MLP neurons of a small language model. Each row is named by its layer, matrix (gate and up: input weights) and neuron, and shows model dimensions 272-399. Each number is 128 + 24 x the weight over its row's rms, rounded and kept within 0 to 255. Numbers have three digits each. A neuron's up and down rows have the sign that makes its largest values positive.
After each neuron's rows, "fires on" lists the tokens most often at its 100 highest values on Wikipedia text that the model never trained on.

L5.gate1474:110147130142142101110105155139147123135155133132122115115130112124138168140144117140131110129140073166142128147116061159160116125102115102122155143123129121088176122124134180094118144104081145090100122148150127097096159148108137067136094117102112181153138102139153067130174160144108099107103147126137121122097107097124139141114118121110124144099132123144127113094142153071084130111166
L5.up1474:081160177119124103139118110151111098103122148157101133142154150174083169117133111142101112097126137126155084152149135145129113108134114161131137132136116135160132119152088139130146208139166118104165118142150131084168189120133128144114100151170111132104102104122138099115130117145145113132187127140118121165147104146139136157178139118181123139117159095160150089145126109115141131128104
fires on: ",", " and", " City"

L5.gate1340:124129145176161101135118146103137131135096110109117156151101122119176088209120152170122142119092113145105122127107166161054163119160134119109092149079091110132154136129137130140128115119130089166109136109131160152094135116153109132159106172113106146133136139173098072107112141139173135142135091149110119142102123134101116141103135156125092107127147092138114139107118111152090141151150
L5.up1340:160117122141126124126130127129120114174152112145146115152119110095105116120099134153152117092140167163183111122110103121156108142154160101136132131105146104106154128109122112161160143143105122078118078121104132109141147166077110123119154174205076050088071154149095105074112130099116115157110081112142124145153147090114097121111132144116119132113127122153079088114174121125123162163132
fires on: " was", " It", " is", " which", " film"

L6.gate516:087143200114081132102142166111105085143119113145133098157168109110137152154072130072097121113102161128106201118170145151100137106141130116157091091109094126151088090156122106092138156112129115137115148097132088128159143085145098124096125109144142103098117149131122117111127169137145145133156151073123140136099101121098115121123078119127155082141156116118131110143160139169119090088097
L6.up516:180146106136128142077094139199106128101079138180120142149154136128155185097123153120120044159133129094134133071140104098135075132116088131153131115133105133075146114137098135123121110114151133112109100130134137152128122077149136123125102102107146140129108122132119145164085118150155117120162115112135132117126132147127141099111205110129132150109122123140132137133106147104153167086145
fires on: " to", " the", " and", " |"

L5.gate86:156123145120119133095146140148075148113110136169098128124165106103115117156113124128124106130114126156137133146157058107099112123105114122135114103127125125075153133130159140123152161099127119142129088138091105116085121123152113107123144117129140118174106176145103131130111159121100120131080164092107178127135123155128153142118129124157145141099137133121137151139171143075104121115158
L5.up86:127143163153115131162107114162099152118110143176114100162132065086116136125161126113116132168149150090135118125141082092158117113143102116128152114136133119118105136137101107134135133147077084124101129119121129097128136103136136142099135131130107135123122083136092099105131162140148169084087104167144130142142184188105152136141125107139119127118127109143119114116107120144138143113137
fires on: " and", ",", " to", " with", " well"

L5.gate1174:064133117151150172134112178150114128126071121140111115124119130145148100148129142130118133116121096111118125129134134136098148080116112122099128142151125118128133071131113126115146134158167098090121114088123111131141169104125134129117135096112120126127129123147101129140144103136180150119135072173144134148092124144147107133150180106140133150139141115116165149100144118136122100134117
L5.up1174:126136116114116157160104124180087163134142112129129116142140163164168138124103140183121157096084133093121123138144108118155117123102125141140144146128104115200129149100107134121115112159059109145156104119098091129128156124132119098114138106150127148167135130139148138171130124100118143150142115131076137102136149105082180134176143096136145150117125135130131171128125159104149142125085
fires on: "1", ")\n", ".", " ", "3", " second"

L5.gate487:100115098127172145145140157096143176104096142142106103152154137145146077158106126097121125175116096127119117112125135158128140116133100167112134136149121111137131080140146117107148142121135088128113127122125142129127166117159125118120124101150161119109158133108117096168087113135155128137123096143154108125139157124126109166084114092141107143151151111077137138143123134097125109138099
L5.up487:109130105125132158123122119122135149118140116149143147123132088111142155100156103084116136152144124124095130105175126154124128129145087133140185177136126143155088122145141139089080115129132112104126055132126171141127138109146097115124155155080105125102133109128147112113119115140166150195105117144133073129182159112113117132130125086155152136130140133128148126138132109117137142175109
fires on: " ", "0", "-", "1", ":", "en"

L5.gate1371:119152127133163148128101168151152117141150124162099099112154122130190122146141160091107115120097110089121121131151108145107126109120151149123150118122120115124142142126128134154115191071114132173103111178093111122116162117133109156153161143126124110137101143141078095090127141095151116131114106156159134153117133095115125095143133120149178083117120117136166085135128149114123141089141
L5.up1371:125117139148101140122140110138130142160121150146104131169138086120134127070141178190078132130067160095125111141142125125152132136135160141132097141097126098141108160143107142147121127110119118135123117111109135150086109161172161128148145125122157133131090145116154111125135159124158101106088111117145166179124142119131114181097167119104124146119150168154079164137129142140122153133119
fires on: ",", " and", ";", ");"

L5.gate717:085116136104131146083160144123131125148135144175113141157117158139120120139106137143098078150133142149099133089110172125135143090140123103110147098158105155097184117122127111158097093143170104070131071091076158129132159119087153123096126097194107131094120093128126110128116125166142114117153088107119146186129130136133144131110162132129141140126162117117112122105132138123124122167142
L5.up717:096160148153122137154088110138131121154134114091100127156142132148191150136092137137113146105095161061133119128151184140138162113126155111115183097148096077134086148130145140124093102129136123140166141115086146136131098135144129126113148131112081157133141164110161139137158074117085108114100120177116145145139130088087126145140117173126138155109147125152142092155113129116107152111147
fires on: " ", "2", "1"

L6.gate766:115129107150099137132144095120114141123104100126130146128135120139103134110078164144140119165163124162130116148101139098144135145132122071119114102100138137107172126140124151133159169138155138142139118119117113132098148163092152147140134171134132133161106106109123122104160126124090165117119135124103117076108159159148078143123118145162129141108160076131157106153141177109099128156119
L6.up766:147115157130119126121143164118129160090107148102155082171156101121117136139162124139160148126155130122140097102151134108151135154145138124123095096143086111154108112132091107165116108141167076110165120166120111160088122130099102126115115130146107128138123139154150100137092156116152144139100134151117150137096186131099167137151096105114121113134157126144081096104149118144128132124173
fires on: " with", ",", " featured", " (", "—"

L5.gate1105:142138144134147182106132134117105130159136116166117118153160135100202132150119129156130099129138126131148109089103141086059139116133121140094161139120103158143116125117173140149160167124145132113120118112177079117114156139089113165107126147113103123131109134140104113158173096148141130087145086103164112167126146102145137141108150142111149178088141120141100116144091134099146097122158
L5.up1105:122112135114123123145106142121120130105109131177149135146125151090160091156139095164082096107159136107135089083112140093121127119155107148139121155129139136187150087122120193134134131132161135175129082168190119125159119109120094158145135106145130125082108118086134136159140139109152146135104098087127151129126119154103131131154146116123142111112131140162108146156112130092149164154150
fires on: "1", "2", "3", "4", "0", "6"